Weights of a small transformer language model.
Training: a variant of Adam for these matrices, 325M tokens, 4957 steps.
MLP neurons of a small language model. Each row is named by its layer, matrix (up: input weights; down: output weights) and neuron, and shows model dimensions 192-287. Each number is 500 + 50 x the weight over its row's rms, rounded and kept within 0 to 999. Numbers have three digits each.
After each neuron's rows, "fires on" lists the tokens most often at its 100 highest values on Wikipedia text that the model never trained on.

L2.up547:497544518476553501412488460523552523636501543491483505399549415454545561472448465522510509449453521570470530586495489476495562522568491438514565455535537494568434507482524515474539530463518485447359445590434574619498471437462494471526480470505565482482498480464509538501426528572549485582
L2.down547:528400542459493447444452584552601449509579533595522538546523413428541555470507504507537442507511513474466578472500463504561470410414474495491463498486530439496515480511398518550494545467585408553544497538476505505455447431449472445537589495464525489477428465550506519520510414487475563501
fires on: " J", " Li", " Be", " L", " Wang"

L2.up1205:492451492509471517498540476508525463504429459456536538505572466512590503482507509549426590525465423616494500501516526527432397545436417474502517543558479496565478538488557579487489568485549428400453510567540461510582485560450426496522521473481448492507524450535432647561558552443495453450
L2.down1205:533467459593415504526562510490428494501487520510488556504531553491566443525543463572562589500539483630525503498416572522565431494492437545482462494503571415593464427612444517435538497494534501474540494555470509524525499549426475495460490490424514478558471548529430564462531461524474562548
fires on: ":", " for", "St", " against", " spent"

L2.up999:537522510488546491481493411521497478471465420490484461572521447527507496510579495505447597468456489521489566567467615557453479561522447468513480505578452489499442497536570528579421563508564419459426436565486489452473532566478508511430459378568512547493460448559508665533473534454519452509
L2.down999:503441430602551549490482430461401423467460564543468491388494508498561526522537494620439541497564467527561458466481486511514550406425469480563454442478493488564612454541489458454434521455593469469543516465488482505487567550476495474513589512441509501522503530492543484486480523433444492540
fires on: " for", " of", ":", " included", " as"

L2.up953:524538553433592486433589597571488541546439441394557453438465407531494490509416600557398435441603448508510559466409500485520464501532496515565485460535473561472507599499573472521536520493609548473576480561466498508459432515432435460587551532453489536545464441502451489486503479552456574431
L2.down953:461462511407511530461471533614442517442402451482392486488385486502546562471545443553546534540564417526520537438495460488495531406535573447530493594493596547483516432564449477546507511444469409503552430460451519492496467500451592400436482509341513435579507501476523368427454511502476493503
fires on: "th", ".", " |", " place", " km", "rd"

L10.up1332:489511511468451422522473478442492446415484443485587479398455513544499507511555522560447542413468525515452558417533513515524547453487475444539472410464499431427451495530498522522557522526474468383505556464547506578427484477545429513530405553428360515446418529527498466624543515542520557479
L10.down1332:468487472520473519478508516515477556500511456590530465459504468454477472570490476469486607482557519413488507403446436587535514465445469543538434533527507509465434523528520522512540493520423514525546416464559469483517457515539615448483465500386551479424551523586597502512510454544494500490
fires on: "s", " they", " They"

L2.up257:490563508519563439422488408491611401427478498510486522422481517413496548519497511484558445478465617551511537464572518501517445516458438543488566568496472505511512523618469464479416472496538454545571448408522464483501433530488474509408564535549491543459525505557537416443530566528494414489
L2.down257:534501542496492571433468475524538450406483544494493595535481566474469504499517574466463455510465503495525522470497588484571502431531444412446604434431664554475486534458533513454527492484482552488591480515552550539372554465500472458461475452493516536508441473561620417467550483445512468564
fires on: " |", "ri", " of", "e", "N", "ing"

L2.up1281:510518515507490528527544498523456447475484548454638577599452438514567457478561627590440532424584489508504465433456545522580473485487574431440447514496572477438464547504530526483557503534538464594538443475512518496452591504470441517527501522494485447518531493545482412544455519515508532457
L2.down1281:572512537506495538493572489497502500494526428518536430627480570521502508535517560475557571515463494424474513511469556550491468539507428515489558538557464432470594448536496491489502499602378517447473458544483519465521466499491498519519475493613450395478494505500593518489492528471466362556
fires on: ".", ","

L13.up941:518476519524496498489620474470590555513474434527582503479605504590551377485456485511464467472503476520474447468518562515407470504541495439492511583554507458509429562626521442663469506558566556424410555438565484527495583573424437519551516487456481484528502414497386533470500581525494469410
L13.down941:514576471542465533512507467496444543546536576560512464458401475358530512448463480509580477543506397531449451532465497595549540487537525549497601447508579525508611559453530486424497609506411460535464524539583559418505565522579524507487550509550507530382578488537517369443482455441524508574
fires on: " |", ";", "|", ",", ":"

L2.up666:488533548424510484489469404440613461446449486440573544500545523504486530569460437475400606528486493516543427494532557631507527529531491503465523517447573474437490486465580547559501615451462499524440465544453563499493499516500568527514470539610547450513489498527451504562458507523597570523
L2.down666:476378511460501374421423463495477506488533449436449548483449509509555513564584491475434470521500437529465581523543490546524549473442516459461550548431419505594554499571410500452436552523557544519582461519592523460417473525585528454497473487439428482588496463439539421518499443547539453510
fires on: "er", "or", "mor", " Sur", "our", " Bas"

L10.up1280:525583507468519476460389506473470464512457550514551507548534489534535419509439539539544494451520475454510509498512579591496529484554445472481374402506509537399474458572488543487484515494437486582510513534518583492572426511466492533501440495522502542433538507514568441467500507492523590517
L10.down1280:508530588564465496443425496549444521524477582500595523505513457546427509464500452523513519583541549444517512555479498598497528522480510493486462465481494514508486449476477591499529508509456497469530458554485513516478528506518516505535461502461518535588606452537515493390480523484535509433
fires on: ",", " by"

L2.up480:421504439412470490553527547497527436470433445413536548388486433520588518494458578541357526458498468592606532495473606505539461437467398483566482542411529451531552546451554544414538490451478436559471489500489547501468519483387456540487606461519511478483460542502444432514491488480495442481
L2.down480:509468552445522521492468510648565502556503536479460488583420485505513472548538513466570484482595536392517458570481558530469491575500525524473553510536411374518561395551538473494533489514437533481545486447524465474545552457475480461514538462521511486487473587563503541525533465460447462484
fires on: ".", "cz"

L2.up1188:455513584459525545438568448622496441553525476445555537415435439428495468532480526527474567471514534503509455445500499448574467513541581474504449477524483543481478551526530546512548428517456531474480446522551556510497545520512405452445458527471455419581512458590373576519591450545462515409
L2.down1188:478551486479477547508508457537373508485491564421449413480425506531481624491485473469486517525587548520528582564520550530476552520570518485510479497513546560558446619503518587497502480443507454514481466555553486525413594530522561443429493439455486501571546433518445491550462543407465531516
fires on: ":", " |", " 9", "×"

L2.up1503:501534481368536444413518470507612429431468457424506481501553451423517507534454505517513537536491598575519515525573502572451504508525455516418509539498482531516497571543621596543540526540492441459461452416510457561463505498418546483419490473480498500596553487492470441464542520407490456513
L2.down1503:449476454439550493558452532543522448472511502517500530570496539425491515431462480481417437488371492493408538464552485468542495472456467471472580473457582531640545535488517457403491452501525529496505516570498510573472551438543496526466390536356504446470548546446493388556487508517527466520
fires on: " |", " All", " of", ";", " Most"

L10.up288:572619528493566494460521595512522373550562432470473518389539556489511528597532515423492491531521546565457438486479556531449606477558466467426554549476550524598526573555509406501454490494593504482501470508467523503403478422456492529429600512529462528536481429562496516517566519556452531487
L10.down288:584469441549533505504475478559500493473527530510494450529458435488477523509495575486532546514509484454479412511473520470530486491534483485511548448577607475454540426452478466463447490527387454487476575462488572451423506564529581527471438390470536497479467449482511524533536516571475556533
fires on: " |", ":", " Go", "-", " "

L2.up1203:465521481447501524508523480496494547511439538443587545491545406458534440563468515466429516482526533520548483477577528484564485352637508488500544453580392633456492637470550592458560462492452458599447485571539532515450586504458453491498462530483493526601451476543480517489547469507459450434
L2.down1203:491442527523427412431541467478569477498554510534532501525492445522471546458418558543511530454484457634503486535468496517558523500510464487481471528513531425508501514447574480602531547520448450523512545555482571460427468479479517446466545577536509509508564426519472395483532457601508482524
fires on: ",", " of", " |", "'", ":", " ("

L13.up612:493470494454482498495493440440540500602553444468484460550485577455471450534476494552590523444410471528529532463517513477558525373508487516547485465518465496521430502626537524533524578567530480531449552472541548459574513462500465428468544547498516476559510518489579443415439558514481550582
L13.down612:473465512622509481472498498479388534542415489481485503467517436502420508498477374528491553467517473493550480489496515534469520474560506521521467524425502557526475457527530488491446499436495538481516458491495521480421499532516513489489564546515561435437506426497467457505533417561567556402
fires on: " |", ":"

L2.up1225:557584475416574493456505494613531470479438450438546439524469440586543599592447566495407488507561566530540552426476490495448473563506412542502542478452444523527530541513590475534502497470488496510556508448490471518430420498415485497538521495517454572571508511422451500529491466582456508445
L2.down1225:463422439443611482524502485447512632454454528476536470561391490521511485547453468529490435522605501478528492466506467438524531497432476501501540576508592600630488553560453471476417546448514434485530418526452575570476488491448481518472439512450497570470482493439485496419500566494513480409
fires on: "th", "st", " of"

L2.up749:507544540444496540449528466619522516414503540489495480451472437564479582578478600445518563492592488537543553451581561526450431532476536493427497463431399487489498544447583452571553627452509435498570501451546505502432555484538504465429532510544485424531540509562496611542521521485522464497
L2.down749:556510482558490547533505512506500611573472526451468429644567529460512469438565481588486451530442524538436559496426481431494465519516476460574429518423544544570494453515499480400527366509562483463546532483411452574511511451453516443533480548475453529508592494472510613477370456465493437471
fires on: " of", "s", "ed", ":"

L2.up405:521532540456516478465510490487523512389556541521533555459517506404486529455437518516530562498452552509450481554637496479545436542527440498550501577531494487430541529472495496513549405503520408472439484442522480506458433509410539483442498437502475514586559522498542416553495474471408427511
L2.down405:472425554413453566503469519507533501491611483504493532555543559468545529467495542543500455501521548452423637523576462587506479516412543489451556524429602538532610454477511461486565464558464520447459536426482523566501513563473592476549439511430580494505531562538573440459454560453530590474
fires on: " of", " for", " |", "---|---|---|---|", ":"

L2.up1468:527486479377506516474484498537539504525444425474608478525491504636482553542496567525453499489570551465526532439487537489557540364531429492476509354548540521447500507475481489482568534513510489529472526456526503469492474542428562493554472531506447475601459474504493539577495516487534542433
L2.down1468:449489485462565487585469544499602493440595521533442577461531506394591438576481527481542464443472473433562487474470474528459439462452608591487536558536474485536519514467566548464538508509495546470449422523553461550540509451537477505444485572459519478412561525424510470429571521526493475547
fires on: " They", " made", "s", " named", " years", " –"

L10.up857:478473496425451470455402505502517522493429584413595470490575485522554452552506549520485461481520468470523502524652464461468553542558437447517459432503486456463500493543564411514551591576480573486511530477599509541536536529479493556563448428582414531586459516506493422518489593451501564520
L10.down857:511547477471516457557430522482585604527557526474484499508564572508487502446561511547531512496460590380545484524447527515447490574523559438536549518545437556489529417494478579526449419392487427561570517540501470497537511514369544525522520471531533447561518463449493518474435527555436557486
fires on: ",", " also", " often"

L2.up241:458548471487481463523528485518510452551473515449519510533527398470532504606444557555440500537438440521515539487523605466385409458448467428454485495451447538584451553519525501511554537452562463468462530566518462553403479482486439475497535597577462557527541492414475525484463623509472443507
L2.down241:478466451473446548507581542501464479562515459579504456418522427486497533525467506611511533471424497598483580535517571532531393458468517513480473520577515502453438546506352546574515478462481564540520552497568517514443539464540464497492435516395538535462496454429414516465452555492443495479
fires on: " of", " for", ":", " with", " by"

L2.up148:468443544455482439394510578520546524537459472426523588413550486435445489507407630559527525481533510517517568489564457461399405431490478472517504545543493552633551459490497478497508469508442506516476457463494497578523439499425458465408470492476366483577547475390479597533487548517428403391
L2.down148:485505522483446449474523511516418607567456496517461523440515445447528555514486525467463455502431476448457530454592536536526630482493536483430540562463480471446484425413542506477581524560495488554568536473424524508511409410463484568459434528546449588600508480550494453587449478547479502445
fires on: "---|---|---|---|", "|---|---|---|", " of", " bass", " released"

L2.up789:493545546415512444456438524583609490453534465534492534349422459480472583579482488530546550479524592566533508493537537517515474463477554504440473431452450462555533483573476392556403552480526418499568464398503516448498537541569508499437527447493543517530557446487549498477557467538456429568
L2.down789:533551394556406536550529488477443464442510563475440458661480521491488453493612470535618466480496525514454473480510573533473547500505498499470509537462619496571477530505498404378436537486448515453538484444471534619483488499547546549457515527498513505468497477503512478402406513523527580534
fires on: ":", " |", " /", "end", " •"

L2.up1532:519589503397506527355558511576451547438530428487529539458460433560449531461516558435573512538510467554549504475543540472401473485538545483555473472507419538542477551496490412468425573481492449501475436444485551481491516563516426506358507395502412476474507434493520616525537573484522437515
L2.down1532:461487600530531528438512410469449532455500478503606516583526550511543547481579515553474478597514529489535508540425579472579511438447535508428527458419519478410472541472563532418419507446538475451506399512551429572428451554531562530547476493552502591473503489526464560532491505487566467563
fires on: " of", ":", " |", " two"

L2.up894:483545623430638501427346573501583480478526474430502568450511491500502546491575501494439582465515523520540527449528505538603522522528485513498482521492466500415420500537495512562519617517495400554445539568440573539495501492502476492531478517491524492488508430498442469503469509473564489559
L2.down894:536508514419515506480431474521558422511538466393470570458533390463572505512506535564561529438479447549540523451499428543530530439501506463481514575502486564536438525531518504501507506599573440493499489501477558524472455535485441514531573514500453535519458494453453501545495575487561484563
fires on: "or", "ary", "ly", "our"

L9.up278:496523498375510435566456465477508395541503563511591400592582473502550481508498522494437519537464457482439510532575488614518510489502456516527516493519535511502478450512455459490532493586441364500451523435615623582535487580463515459581461473484411534450483527474552458581554548425510518513
L9.down278:518527515465571627444468490479430602480534450451491510452497578432502524422541484504549445550554498454508591390505538373463498591468615535431476491484479384504492577556375466483561479413595511461528496491500466342457556519491496534479529541477515496519465553466537455494522483546453520577
fires on: ",", " a", "s", " most", " car"

L9.up571:567529610464477465516556450446441461521441434447565466497526469576608582534528541510529550443418569519485412504495490529409549529590435518448578498423548481543455438538453492547390451488559511469453448499497579596522445546596546480576426509520476479605439443528502507469544556480465532455
L9.down571:579519524473485488535585495471502557567517508489440518489511458440407563562481485434472549475443551457503494555515496570471533490615397533503446506447557423468550506426513449531502408498464447531508484448471586500503500546478488541533434479451556420492546552498500531483460476474432512558
fires on: " |", ":", "|", " 1"

L2.up876:546483466502503504402472536445532419567498480447525511479544531562510572496514494515504477506510415605524641456519491426530476567445492569505574519397493446592522470509515495486496513473518505506517530407477528488428498565441507502445516500531468465538516457465517498613453505604500485476
L2.down876:497433525476462474516524520519518582459472566454528509553437509528489443600514613571488463513503504494533441455497521526499473528471572567477446588373579587475491492477473573485515461551518509576560522474601473450391600452538470449440536556463537481481407416522491510373444476510452398439
fires on: "===", " =", " ==="

L2.up295:433537498469481495556393424505525482427470514559527489471502430509520477499408468486528460408507512503532431412476517507524522356460377509527520457528421561400464568557487523472498490447572498605392582520566505501502444510499448444554545518518526485480460475462436454468474538534460441455
L2.down295:499499447491516486554503492500523456352638498519475603486464510527537507473450433530444502562458524636462518391540547432439589584500459496516529483446477403459546461573485453537473555476499389491524505456472525457509492504488603536486570479510488429481409524494550374543521455523567445517
fires on: " |", ".", ").", ";"

L2.up584:467513496420499459471481456516560516459498539537517483495517533563430587500414543410550556479456492581597500506477677574489484497504485480465528427451500441535555584550508495519424608437439461518533372453532583494492547505448567592378464384604482480515516466609584545453556542507482388494
L2.down584:503536519541494514479467505379565434438495497490524517487566463544385532468481628577485523523543540578502435547511495444542448348436397517524518518426535498597483482552511468574367521394554439469547410440548438568466570566578447530487493520512502550516542516565519496456469438501542534495
fires on: " of", ":", " was", "-", " were"

L2.up410:485435553419519497392389496460548416525570563490507578508576480554557520511549507462391470494528466563559551454520526479522486543587514507478554522484496462570521499561585527530510515613467473557469545418513616491416531587440484606415452490539459460478529498532565516621508534594530513472
L2.down410:542434432559457492494432555486505488543458515515501404492540439529515454601482511494591490526517466464476456473539472531508500545502551559424568477370562551505527408496530516400531427505522517496486542496523424499501528510510546431531531510426476485470425498414525411443427507463531451508
fires on: " ===", "===", " ====", " ==", "====", "=="

L2.up853:494556476516441445522549501522486477435453459445476428481480395497446489498471520470449505460512463555508416481532590565526490529496455453488476573510359479445489502521536525520485597463469484497461573533479495569400453462539491481415529495655483522519480470502511565520433546596531495491
L2.down853:471509433486500515523488469543546340504562486478401513427537477422557493558428488493475471511450490487518483478558536443669503472527541504520488468541400460383455472469482543481557558479513477549473543425447436592519450495490378512492466482483506491425476463515556490474467493601552498482
fires on: " of", "ist", "or", "er", "r", " for"

L2.up642:515494520496514549436503452429462457489517531529572566572458426467625475507553532618540433515447493522461488476493511542500430437488460453474403504428485503517469519567537472527510518604544487586493487564438467582474439466472520487583492566484486491453502416472475457503416481547556455550
L2.down642:460525483452497542564499526493535512507494507514459465516434603495538511442360523580469538498421530473532553490461591487447398535495398467569451445534507520463620499497549443527484487564415538419579412465476554555513479509415408537476470460586519482501582588439546561511389481420487476582
fires on: "o", ",", ".", " and", "on"

L2.up842:480554477434453446575517442445564463476454471453584500461431525474516394501473585472487435482468534500451492468556588568579393447488383431529483476525541483505535594534500576511564470539499435491545439534494558488495551511396405513464485513521499478573531500563532429477511487488508426500
L2.down842:445531570535455471602550484432487509561574532446550496504458541449526417368520443510577597442479502445448494588412399540522582466485489492473572490433528498499470482488453417517542531523493569580507510504531581480449589514533475484427451445493542568535528501486547412514529447457586510516
fires on: " of", " for", " and", "+", " |", "."

L10.up696:449533576446473464442471451530617418489366548472494448481481410446474461524488497486622465488444621535621579430631457480540508513548570470490584457492564609461519590541467580470528547538466501513522463507615518550495466430430482501526455474540529575510414515497509434480532527508478460464
L10.down696:514521546520536481553555577514454465464562485513476575543530522505517515423387489548503469542587534524475466448517559595433466494594518503548426557519513533509503449489622521540496453442437474558568527470447483501542544463552454546467589496460510408513524468446497518542423542595465458638
fires on: ",", " W", " Preced"

L2.up1128:555563466458556530501423515543525555476473532500492457519528494546424567535526535546531433387483527505506564484528537559490484523527453469497520432467530460410499555515517521561520591576388463540481552461557583504509491536511458494514487470523490445542491354548498506526448506441420524508
L2.down1128:489433484502491484461507546487512537555567520451477441493562535457534478566633487468438486509444538486505473486533486448443515547513534503498470427515381410524440423496398519485473463514594437459532536465466476525552502512358552543541531481521518520446475590452579528473541513462529458545
fires on: " to", " being", " who", ",", " than"

L9.up1268:430512550413536458482578393563501466464377440478508541459452393519489438559529457433516419487454501540483514518449546583518492483520443427515572456421471507563556563496442532485514476519512534447582513518523552515425489453459524504425498444557588497575478506485578471473482550517499442497
L9.down1268:490513500581511489580389576446525527551532510559410446545489548518413494431462556458440475541446557556511549502561481463544494426489426500582485652447489526559455459510498503561566471488528555536509490472573524539466499542526574514457374556468530508473538563522463453449539536471528500509
fires on: " of", ".", " No", " 26"

L2.up637:498484460487506491410490533465487477486486517485523532475442423504505463433497485474486408503515468471524451474591507495448528545564523531499490470511473451593461576465517493555502580462481430620491462476424576481461427599463513499416534425528438492463436477529530466592457569471527467503
L2.down637:492414497503521527490506521481414565557494523525486499465510472518488461533455413502505549488547570509662402528463499417447565399613462499515516400498486442541463514549537473516505535496577500530503503491500471470442529485537489477474515546578496502459484495504491563434447616622473554486
fires on: " the", "s", "\n"

L2.up1257:501520508438457542510466427591599484500434492410611529477508526540488552458488544494496448463532522521477511461516504512443466536475371389532536470444577502513485478531554526488428462541425526535486500535588575455491424545503574565481438505472473518521458411455488475587523508506538540464
L2.down1257:510461498508423566444559547496590532495500427407571498485614455479520488509507419417491437488467450444556510487486471480452534448419486434491622492440534479464434464511530560519522462593466533540425512521567558400515482520411564459504402490487488449398507502539361488499544456491504521517
fires on: " more", " did", " does", " very", "---|---|---|---|"

L2.up794:492503474404523493576438429491506489518467569512532585543492478474482554564474525533581469472456537532511586362488528510495455452516490520467441512583511485478346619521482431485455585518571455574576584453598532438477541548493544492469571556530511487498542495457531410476570475445504492567
L2.down794:510503408495470500512466555441471548515581578541530528469486509514496453505457433490467473572400466504665451460544518475451610468595512430535477498419494575469513425457454561469510542507546459582406491512489561529586473473518547564509488427421479476468444465527493514483465530468480523512
fires on: ",", ";", " until"

L2.up435:424550522462506394452456549501544445538507535464522625420487559501461538485557540398578512488521515519471461522537507529486477531506580458485520479507497403501506484551532412509387617631508475481514515446503579471489522530481544518505591471481448517462402400365527472430561482504569389575
L2.down435:537506465556469467479496560550482501466556570466502529466505475531503591532509501408473576544377519555451433587511505527538398362585495380574499510531533475477473591459575529573559537473482411415468495509521544533450515407449428476479492478477487464589535555409496493407466502499530486571
fires on: " |", " or", " /", " m", " Ad"

L2.up911:500538583539568486436493548496535400523494460561522597470497434460544434540429432503483376492485509497522392454493493450541489406586406545530571410507446473492435537495557484499566513508505504601481525507469551483387400533455427450528534536526474504484434534538475413498430545584615407529
L2.down911:546475435530536474516421522401493492492539516562414487495525471539454562531467401472526529493500515507504467499577513426390503591538478609443469461517525432498521452424521433554465570509509530500475498509504527458612454500492572522435531507512459436556485491485579498470552466543495496518
fires on: " |", " —", "\n"

L2.up599:487508502480528454535449416508573458526416568462538547494437477458531534520477571603491459455505531550537601471446523522572523471504457554425442524522508548498384525548482541464417597376486433478503486484509515516554393555470578490447553544518488485441482434525459464504563450481540517614
L2.down599:502448430523475475535502416444563621448587627488526545573557596497488491447466495603457467507419522391501497528473487464426511554436549506564432452506436582517391532512484500441438517517449551464525555576490554523487528480449465515420479474448598552403505470442453484439433469503358577478
fires on: " when", " if", " where", " until", "8.", ";"

L9.up1411:415519507525538521425501452452536447484448596504548473569503480586497616553508529583442442514582440578541481541489598475499494428427530455411451459418500493544473495447565560500563499465592500472534481485489474556506579557539523454517430556565510517547559466567488439473424589501575547506
L9.down1411:620536538519495565490493469470508574440453442486446543535352527488403533437522576490489521496493626514498441527523637604504488493556506579616501493516438470517585523560461436444503443468408454526520570447422510511429440450470506586478523509474539505503483410475514579580531515559501439512
fires on: ",", " and", " was"

L2.up191:571529534454553442481495529504507460545490474485487455495531510476493529557461489542420480500510472534472541522541511553615509514480450558513413601574524514490474516549556542536459496482514419460487447491436469543452444498456539506453509547522535485486463488509500486469488546444508520504
L2.down191:491484476422390399540425549435494472549495546539603525519521539388482583396474570456485549460490500562463722440449564520505464505478496439483541556470562591525573515527490462397495470463459538526509549539474492521437520556540504508469517429518502452477473458582516416488483455479602499452
fires on: " of", " |", " %", " Total", " the"

L2.up546:450510518441456431551492471445583453578570583512570584536575494522544589543526566419574512470466516542531558486549517505437449498490468437459455481445455442529544496521593492560560593540512468506549505437525630510475513575509473564548490528493396549574487476494595536418528478516559372479
L2.down546:540533452568451492534504498597488495522619468538491494526393552500502538451592526549444570562507490415468506513529544493491449443379482464563497517467526456468503568480498521588574517439607539492537480453550537473500530479538546361525432559469395512583574452351504566482487438470457537496
fires on: " |", "/", " /", " of", " to"

L13.up12:477423465493435462578569447507502463581422494540566488400574487486552626451478556501532476506499509577508555422562530510567466448544470570420505490500478504433435522515541479614473491532559458489403539390545613562544524465519441502461576524439442470577513546482433484524499581534537546525
L13.down12:537510447552441468527524492531452559551454489583580465511459525495446485440459469425511551504615525492459453488565418581564472489523546603461482468488507551510540500504590470629528532509479470473573513528451499494481523473582529470467503569470592499484489477469454513500487515515502489466
fires on: ";", " |", "|", ":"

L9.up1109:460574560541490450419449531430489463479442526413592506452569464471562464500560533565569467476406519576520554527554515533440480495554530399468530507519511503482501510523500529561575504530525460565520486485516601510511492562537484489518584428521520560594489437495493528457538522543470487508
L9.down1109:581487483489525520483421474497492432511499497522569605457555506389569482491588469509494506506558448532497499557552510532523550411551526449423541584453466439473492498521480572560487446464434394567457499540457500460508431610490592505571609451393559403490470619523528516496487393563668440568
fires on: " |", "|", " D", "ré"

L2.up1447:432567589468555460482470480566554567482457407502525484518457536602460485500559532517527536459558567511513546565580568485438477474468389458514456429445456460516524525551466579523515463531525466488554495581458579535493449599562541488546439517588455523592535458438545570563458474605483436421
L2.down1447:487496611489481466554459436487506498504561428444559583523494428532471546498445533481431510445446521498407494465469447444547493481423595465414556576385535467513561570588445469489430547576626506537504564435379498395504488503580465473535540531514586529490497499557439437468559471568582498484
fires on: "-", " and", " or", " to", "s", "–"

L2.up1328:408607500492544394514509528447516482607513562490463493506518529451495460439523627514544479497534527499534522528569507496475505511515473462540484414566494442472476458514523483521511567607520476494499525522498615570489403612518471459544524556549484539608443412397480517480489471503483479489
L2.down1328:471530512533432463514551561530369525440533526586516550532549483502515381493504452491414434574459536494427556553452426515500512456455544502488468468427533451529438431494459397566591492495523576528584614503472464522486540525608416385501499557483520517598513562485478500521480474495563493473
fires on: "/", " and", "–", " or", " /", " &"

L2.up1462:469505505402630537440470509562544522488495589491478516502491399490479562537545472422543515443547546475528440573554538567474513500567513493478421456477393458474443518505533441570563593471575464450532524476453606463354546476526490538462472503556548517556478476383512624476459537598510431486
L2.down1462:507553412507492566547568516575404412482576434541496461488509546443514440487526609553557423548496449488541528499402528439507588459511482488489508483569448465511565441523457533518516420483420540544522488486394484547571438471468461501564502541458446530438534535550554487528511407486530591497
fires on: " of", " to", "s", ")", "r", "z"

L2.up55:469513472583465462532525508519484514522388456501455518517541430461497469506490501568482546524494428524487472520549503488381425544477502442479478564520469469526449501519517489496526554432561465475404565478544510507458465559474473392404581478576448562482495499440482554513430567494475424536
L2.down55:503439498513459516496526506507485452550473506570495449443553470498453514549472398579514542408450454467521573433480497524543530516473512477489591489500447540479547370467426436502550589496486600496485489413504465469490417479420521515493518597482506486551456558518497588409501468550402513477
fires on: " by", " for", " of", " released", " Released", " at"

L2.up1331:457539519530538499530356460404479447613412537503460599476569547498484402484535590581575453468475593491569532438482601500513455431497495493557473535468578568477448474555511469496478504532410476466486489475582554549475473560526587494495579578423527525533424440436421487490593464468474477570
L2.down1331:521548470470469497489578526517488509467632472505533563490545560488551561404576494571449467487488496465404491575531514422531534569474476462492447543500510480456490427457482518517528436461566463497483475481418514412536467437499415430514511510460643508493463544543532491516508399473456465493
fires on: " but", " where", " that", " how", " when"

L2.up1260:592598542395541486509502556547550496567403416349556519446464480493533460490529545576440495509540534509600510466506503461488509433470478512564535548528545556506407497575602550474476453453453478528495467519471573536481485497403470396586516539533519578580462521518379448512602468519456525502
L2.down1260:480532509428484514420499567486493576603500583514494511455463511468475517587531532587433428547529436516566569434499490491510479408512580522582526600547512546566486464506536649435568475508536500483559384496484563508481567479568552488457490524385535449514541457431439535415459567477508561468
fires on: "th", "B", "st", "nd", "W", " |"

L13.up835:469559480455502426563440403555509453542515542595568444490602532492520472509436451528532526515445551501525461429555471561641475464515499519471516511467451611499466536513575496675577482538447450465497478485525482523439474527494510495439547505452407521447495512521495537486449592446548519450
L13.down835:597531459553540542463507579521513606492403472506527525479489500582455579527556555474469494451547536470503510485502482538481547569488473515463473514512504407498493525458477429570473514459473518492518464475562532451558495518445484445480542515477484576529478533514479467478531473509459570495
fires on: ";", " ", " (", " |", "\n"

L9.up162:443558513460457455512501495513530484535484542516517449553529539578630538508447563480610506544449508451418552485499517537424481536549447464503544512512476503474339526537490429627454497454490482606515522498429493618456439443600551502597456455458475473503494477548557476456508503478499429485
L9.down162:561541495548605585512427472506496514475569475509568518513468445472395618471502533605494561396550552582546417445397550580501511407463476450457552591449472428496444515408361499429431470519524450565446467527468609457441555562517507427483550410508522490473606479570464487549490543558497481574
fires on: " |", "|", ":", ";"